config.toml
init_out_by_depth = true
lr_head = 0.00545
warmup_steps = 200
MLP neurons of a small language model. Each row is named by its layer, matrix (up: input weights) and neuron, and shows model dimensions 112-207. Each number is 128 + 32 x the weight over its row's rms, rounded and kept within 0 to 255. Numbers have three digits each.
After each neuron's rows, "fires on" lists the tokens most often at its 100 highest values on Wikipedia text that the model never trained on. A number after a token or word is its count.

L7.up17:113111093114103097112101180143089141099106164089162086129080128108100110126141162123116065128139112129133125091131062144180088128170134103195162101044116145090123125094173175104122157125109076142186145192089144090156062118139107085124087135118111074113149169135160111104148116158092172184
fires on: "'" 30, " and" 14, "s" 11, "0" 11, "’" 5, " of" 4

L4.up620:133149079164125155113138146142125151171107138126080088088094106099166124166135084088165144094102124143103113084082123128142118175163153077080165112123130137098122088110119182070088086047099104150147076142138121108104090133132197087131122077098104128154092132138188194074179108121152125141
fires on: " by" 13, " to" 9, "et" 9, "y" 8, " of" 7, "at" 6

L5.up799:112061174213190155132069125151119107121126122161161162122083103050120164159093138107073129140138162168139113167081126168150080116128123092172146138149082149125142098091099133094124101162161169091137069108122060083154143101133137094136082120097078126162164096135139119185184126124145090159
fires on: " and" 51, "-" 17, "," 11, "–" 5

L5.up170:098144173123097171217137175108131071109116105173097137091137064146132114171098148157096161117092073104053135089066143101148080105102128100119144151102133159140124138107113149096206111102120119087135108155137121103149156048127193094127123162062161142131092077105124099144171143232129138132
fires on: " $" 22, " " 19, "-" 17, "–" 9, "/" 8, " of" 7

L5.up965:169180094143169123105094093148122104120152135134079079154161083061168121170127105094151114125181107145181124137106161139161111099180104197104089116181092114145154043117125164116085108144174144109108088109114171067062088066138145127110103126103115106103111114145152144135150133122129103129
fires on: " to" 39, " " 19, " of" 8, " for" 6, " after" 6

L4.up670:129136134160074179184175128097153161118121109121091113107143126085100112056135113162158123126141134155102086166073116119122115113090114185091155147082091077093130140172107136070143165113078146131105100086115136142129090082170121097161182067119136153148170130104122176066110152150182117106
fires on: "." 45, "-" 23, "," 11, "–" 7, "st" 6

L5.up1003:163091115130147195125128100208084130103127126091078090034122141166129178125091146082132057074137071104129156127121173102138099145094179174184134133115124170121136085140104157121110116130152177099108095155132196170146141106106083139174124166151139161130085162112096095156102203163095177144
fires on: " the" 41, " |" 35, ":" 5, " " 4

L4.up143:114111185166128140162214084125125213183130150120116117145200106119127139056082161159131099148103162100076123160115182133147163098118144118127100128138117096160160192167171117115131110159168176158158110128131153151096142134087173088086108148098108111149091154112103080164160085157140145100
fires on: "th" 14, "5" 9, "lic" 8, "al" 8, " of" 8, "able" 7

L4.up454:130079096086112105107133099127106170130196089163070119093138130066156049108141158141145132144154113141160115192105128123148126149168109137111144161130128098121086197073135134104100129083111113099154140100076208135090102155152087143106184159131132116130146173115203089106104184124111149125
fires on: " |" 98

L7.up937:163118158202204130096070145134141158097190156077136064157148124115061159132163086112169161171161109120157086113114105156135111094152159129142141126123100107168135106135176138098170184154161119111133162141078136102100149185082110090137186106137095142151122100110134093087114115127115132126
fires on: "s" 36, "tro" 9, " police" 6, " road" 5, "S" 5, " S" 4

L5.up797:117148110129156101096101104123139114137131163152180117147108086109103139031129119140094095126134127099150145132145146131140100096108171059127206101169100149161110210143158153155136147125175090137077139129149135106095046132143111102182063099154112161150119173109119077153107174157073081121
fires on: " and" 55, ":" 14, " or" 5, " to" 4

L5.up845:101143157118145116118147120159137103089133098132070141158109108126037182122138131104160176114136159114131107164210192151094161129149072181114173191168104093130158064178090063110159160159088138124111100154115204176149150146126132138053094071140163190104129122144139146101148122139104081127
fires on: " " 31, " early" 17, " the" 16, "-" 10, " late" 9

L4.up222:116185066132099160174069136121118128111171074152100112123162101097073164126145174157185153097186124061084092153117186137139165151149109168115200155128075091151100144151175078109100103189184128148137092147152096073104071142069132133172144138116104139089163140169143102133115099154199107092
fires on: "-" 37, " of" 31

L5.up774:138221113128159124065129089179157095141119173135103049206108080101174068088107100139133090120096088090076164175124210144132091151165123135114149137173103135146131121128146076140102148166126113120179112149130150165123114143147181114155168147075158161114085132122085121139167107120170104094
fires on: " of" 26, " " 18, "-" 12, "ed" 10, "|" 5, "lo" 4

L5.up379:076102143162186120111147131104082132130112175133155083142153145170126085225119129132143044099064130146107118138127103100168113063136119172155169098107148143096133128122110126195051133144120105176134146130139162093112125101164157156134039106150143128127170101083079181150103141131126141123
fires on: "0" 17, " re" 14, "ro" 10, " had" 8, "ly" 7, "8" 4

L7.up144:153119151102149125117156120099061134129054157174166107180079073103121119141112187154170088145128111120131122100131113118149138114155103091110121133129129070094113152152154091135181173133144132120064192160139135179124068105143123124104133119105064075087110129145142104149155093146121121105
fires on: " " 67, " Sa" 5, " Ba" 4, "u" 4

L4.up20:155178164130086091116181148123130129145103076127165090113098117144140114140121115111130098136148160160089102125141103187126142101189143154138130120195091169129147152160085083139122114141129109153121063125105128117177116121110060076181173203128148105149098060147140156158089082116135164096
fires on: "s" 37, "o" 14, "e" 10, " " 5, "u" 5, "c" 5

L7.up868:165198093095112123072098109114140169129137151138099118193109146123095111066156101169108108103117112103154186108077105098121104134131128139140112132123080151142117154150114052102169147180072100085150150145155157165073130123096100162139144144140171094151192135137108137139097171125132101100
fires on: " La" 27, " and" 14, " la" 10, " de" 10, " du" 9, "La" 6

L5.up603:140154124166088216094094108078121152149158094131139065116193070133159135043065140128121137178174124068159125208179131125135176136122095199136138162108138104142163096103106141138146170102116120101177089148084131108078092125132180131156181132133116164161101070122112135080057155105131072117
fires on: "3" 21, "1" 13, " series" 6, "c" 6, "." 5, " Inc" 4

L4.up929:098118070114139119137142150056154080175142177206103072138118088120146087170074107146099133124163121129142133108104049143187112125115120110146148201182090098160141150125117155156175121150108130151093149127176077139074143104196171110172179089037182016144113148123038068207182142135068121125
fires on: " " 83, "2" 5, "9" 4

L4.up210:167128107133182184124140111121095116111111162147145143079165155113115117145167101157100169091099154156092167151133147105114142137136114136113119170076114127103104114167104126133144148085105114140162146218154109073145096062106055066200101112076105125105113118091136126134107148118175116148
fires on: " also" 17, " and" 17, " not" 12, "'" 12, " to" 10, "," 7

L4.up844:106080153150118137090136113144067109052064173123137159147151096063131135154149133154134102050115073088170146139100145127138092091120224113162133162111101143121096092125170146131147106103159141179171160110134096176139152113109148157145107153036123119124110113175133136204126159141102103128
fires on: " " 35, " Re" 14, " In" 9, " For" 7, " May" 5, " and" 4

L5.up623:105167126126139135169173174134116108174087179125110116098168146122127115069102152159132101081112090084161173119119163075081115124117119125174143104135093073119127187118156152133177117136109115123171107149068092137146101089164170145127178134138175161153123086147120145024143132136147173093
fires on: "-" 28, " of" 14, "0" 11, "–" 7, " |" 6

L5.up48:149133188120111099160179072132113189104151145197133141120096117084145158056092089141134078110130115099105157148119103154176156154132136155130156097144123131076156157112124115154120149139129133114123115121102140127129137161107148204173173101151119131128140154138171088162147124130156178086
fires on: " of" 21, " and" 15, " he" 13, "th" 9, " she" 9, " |" 7

L7.up845:098081184110114126141131151117118145125104125137110103109161107128108104149143126105112134161153046169115114191146174080159066053111134133139175115153123149153159140147097115146171090086160064167204186135084117158125111098144086098110121134071099125086108127117108125098128111136142136166
fires on: "s" 21, "ro" 17, "ra" 9, "-" 9, "ri" 5, " Sal" 5

L5.up127:168137099135112125069140121091140125137144101132117155169132119147087135158160136164150125115114082148166133137153156177085081090166135145139088120115073104176164107179087086113123161185102117147121127159105116109158143085153107103076126114115131156158113118129101112122103156121078116061
fires on: " the" 62, " La" 8, " Le" 4

L4.up459:107094130166105092139109153161175169098123132079140127060121139095094161124129175079169131137082112168185122111129097146108071108107158133077145133159115159158082148137161127085120152129143084134210131137113100100152156102128119115133135111143098155052119108072089064089124137098129134193
fires on: "-" 48, "s" 12, "S" 7, "ot" 4

L7.up152:124154161164113132117124128137168133172134094118082168111136129091170193179152084128151103153132162120133106179059113132138138119058097096184161096070121101092162192121119055158128111212163172200149112140048114178126148125149114177105122139184130167090110100133136092103082155096127179065
fires on: "." 34, "-" 28, " |" 21, ":" 7, "|" 4

L5.up486:103114161131099105095087083076147121045144068193111077081122154127112034115124110123117150168139115175108094169111117129186094114083194117103146167114075095122117139085120154131105148044111141068093129153125161140130102146150116143136148164166132135169183101077142123115157170167098147145
fires on: " |" 26, "re" 13, "ra" 9, "vo" 5, "ve" 5, "-" 4

L7.up871:075101049201188073122095161117116122109098211152173151146122070093111081097056128154109125187114062133170105114115122134134078070109127065112160132169128084083113126099149163157129114087127160132133103093141134182124063104143106090181089178100106121154144097141135156120131125142142138138
fires on: " and" 42, "," 17, ":" 9

L7.up291:123159091153081131207177105136102101104115115105145081086150116164124123116141158102148212110082134123123153098127122076177094105152138130138158205135069101110096062138156124160168135092114073125112107121146157135142125101121114080153192203134171116124099111143163137184088110180125109145
fires on: "," 84, " " 5

L7.up718:162118144139169161124123129133086120096123141130123113070068120114141148094124152093074127173182054120109101134154082132122102138136188171150145152144121158141091043109171149131143128084201167100160103088093119103091153125165127146130106093120048172086086122139175125136164085158144088164
fires on: " |" 30, " the" 16, " at" 9, " for" 6, "ins" 5

L5.up682:129107148089098111091091092086145176099144086100116158134126165134107122114123099164130201109131165149133134146105132116097110098099187109096160066143108153177092106148150164122111155139105081065126104124070132125154065097155092113134098162112154134167100176144113144104202065104125102129
fires on: " and" 36, " to" 14, " " 8, " as" 7, " later" 6

L5.up119:115066120132064072118117151123133136190128130151134157158070114101091123131191113129128129143097116154172115139114139135111136146096138194099113121138105168105090145180100119084102098173130083089127182134107151109138090142197113180228163186062156145161119159132104161124172079087115138133
fires on: " and" 44, " to" 15, "---|---|---|---|" 9

L5.up1021:114145127172163113170126129147098073110028162110133140125115087084150158109106145091047131101111075142065120115118122115132113112143146212148174183111143135098080074098096077131115071155123129159133127163114153113149159109156082095131147074065133158130120115138106098092101127173071133194
fires on: " |" 48, ")" 43, " " 9

L4.up977:114112070113109114100124102153152105175162182140067141140128171098063117080143105109180162105124075184145093146132099120138178153102127093165108106182122093131142187129097114135117131127127104123122159089114190097071104131099086160126148167150189193148114126147141150103133117120181152133
fires on: " |" 58, " " 14, "1" 11, "0" 8

L7.up285:122082110114140150160061157110115135198102127164129093106163111121163156120152093139183143106095103149153108135166128158150144197148098122098106161078081120169072128086093124088124158153194165143151128075111085138158124119177115120148154090147134099100132150164149120085125133158147170118
fires on: "-" 25, "4" 13, " Title" 8, "\n" 8, "°" 8, " |" 7

L5.up389:092109130137147113054155087159129084151127053102115124151119126145126150096105080107171102103116071110192122121109128204083122125100135094169153092153053158135120153131134094152138069143060157217128091137157096129099145106137151141169145132129176144119153100147151096088122171169154152188
fires on: " the" 42, " a" 15, ":" 14, "-" 12, " The" 4

L4.up174:096121140184128108142142101143153225131140127079088133166165173063122148079140142101140229183118146079110178159108056105172086111118107172123174108151125150113112121133155097106114151147131205142131160128123133163225149155129142117149090112157085130163120123120103127088096142132191164100
fires on: " |" 59, "|" 9, "." 4, "\n" 4, " (" 4

L5.up153:145153140114112139062186114137163071172145063144134166126131110092142182128094082182112133136050067118133098176137167139147133078120078080125134208121113088137095120159119128090170143151101075088138132156107147113154138105129102176124163129177141124167126107102177142152127147131123092140
fires on: " |" 23, "," 21, " an" 12, " the" 12, "/" 5, " a" 4

L7.up591:162138114131147099122146108154167161167116143145111137166138085107125110123163134151171127133169074132137157095124163107136086117103149117131105143091089126118125106108137176073122136156098083190145141115130147181131191141116151173158096110074110197124094111113095132117128147149105165120
fires on: "-" 13, " the" 13, " of" 12, "==" 10, " re" 8, " Re" 7

L5.up524:128191139195097123148129079134068115231115131179143089065137084111166083136133166115139097162188161195101125152153055136070131112139135093171135098127059173113144154144115096152173130092100125147137090125163138168114071134069125113150130189084080068152142112156087154082106133153095117063
fires on: "9" 31, "7" 19, "8" 16, "-" 4, "di" 4

L4.up998:151124077108172103158133119095120115136151071175150154128123116099132112174146130164126112125155122114146164129164117163105133173116107108133165178075141112140107168134179187101146101154130114170160151161136091070155080161058104099142078171125067146058110110097207156199103133199175114143
fires on: " New" 39, "'" 9, "le" 5, "-" 4, "," 4, " of" 4

L7.up684:168165134114127132205106087187075072201145117135142130107123125124153128149132203081129154113126070091107072077078134162142095092121123156175146204152094078111086137122161128120122065159107101111087120086165131128124095102119142103113142141124197098148154132142114162093155137148135139223
fires on: "s" 27, ":" 26, " votes" 11, "n" 7, " " 6

L4.up434:119170113164148142067113112093123142049069100162131126132153140119126133154096145079088094115125087160123123126092076103203145055187138159150096116141104162064143092109174158178116153121196093158147146154161153096081167166103144085142109113079093128172215127147154121049112151079094109182
fires on: " in" 22, "9" 11, " of" 8, "8" 7, "s" 6, "al" 5

L7.up19:088069137109194102173152146111118184152155124190120154150168109078159146147106120109130120068156078131118144101170095166154119145212124099135080132154116127117104120072140146116162191185171139095106154110120158079156129093167126042159157124103145092075145129160047086110102138161114138162
fires on: "\n" 91, " " 4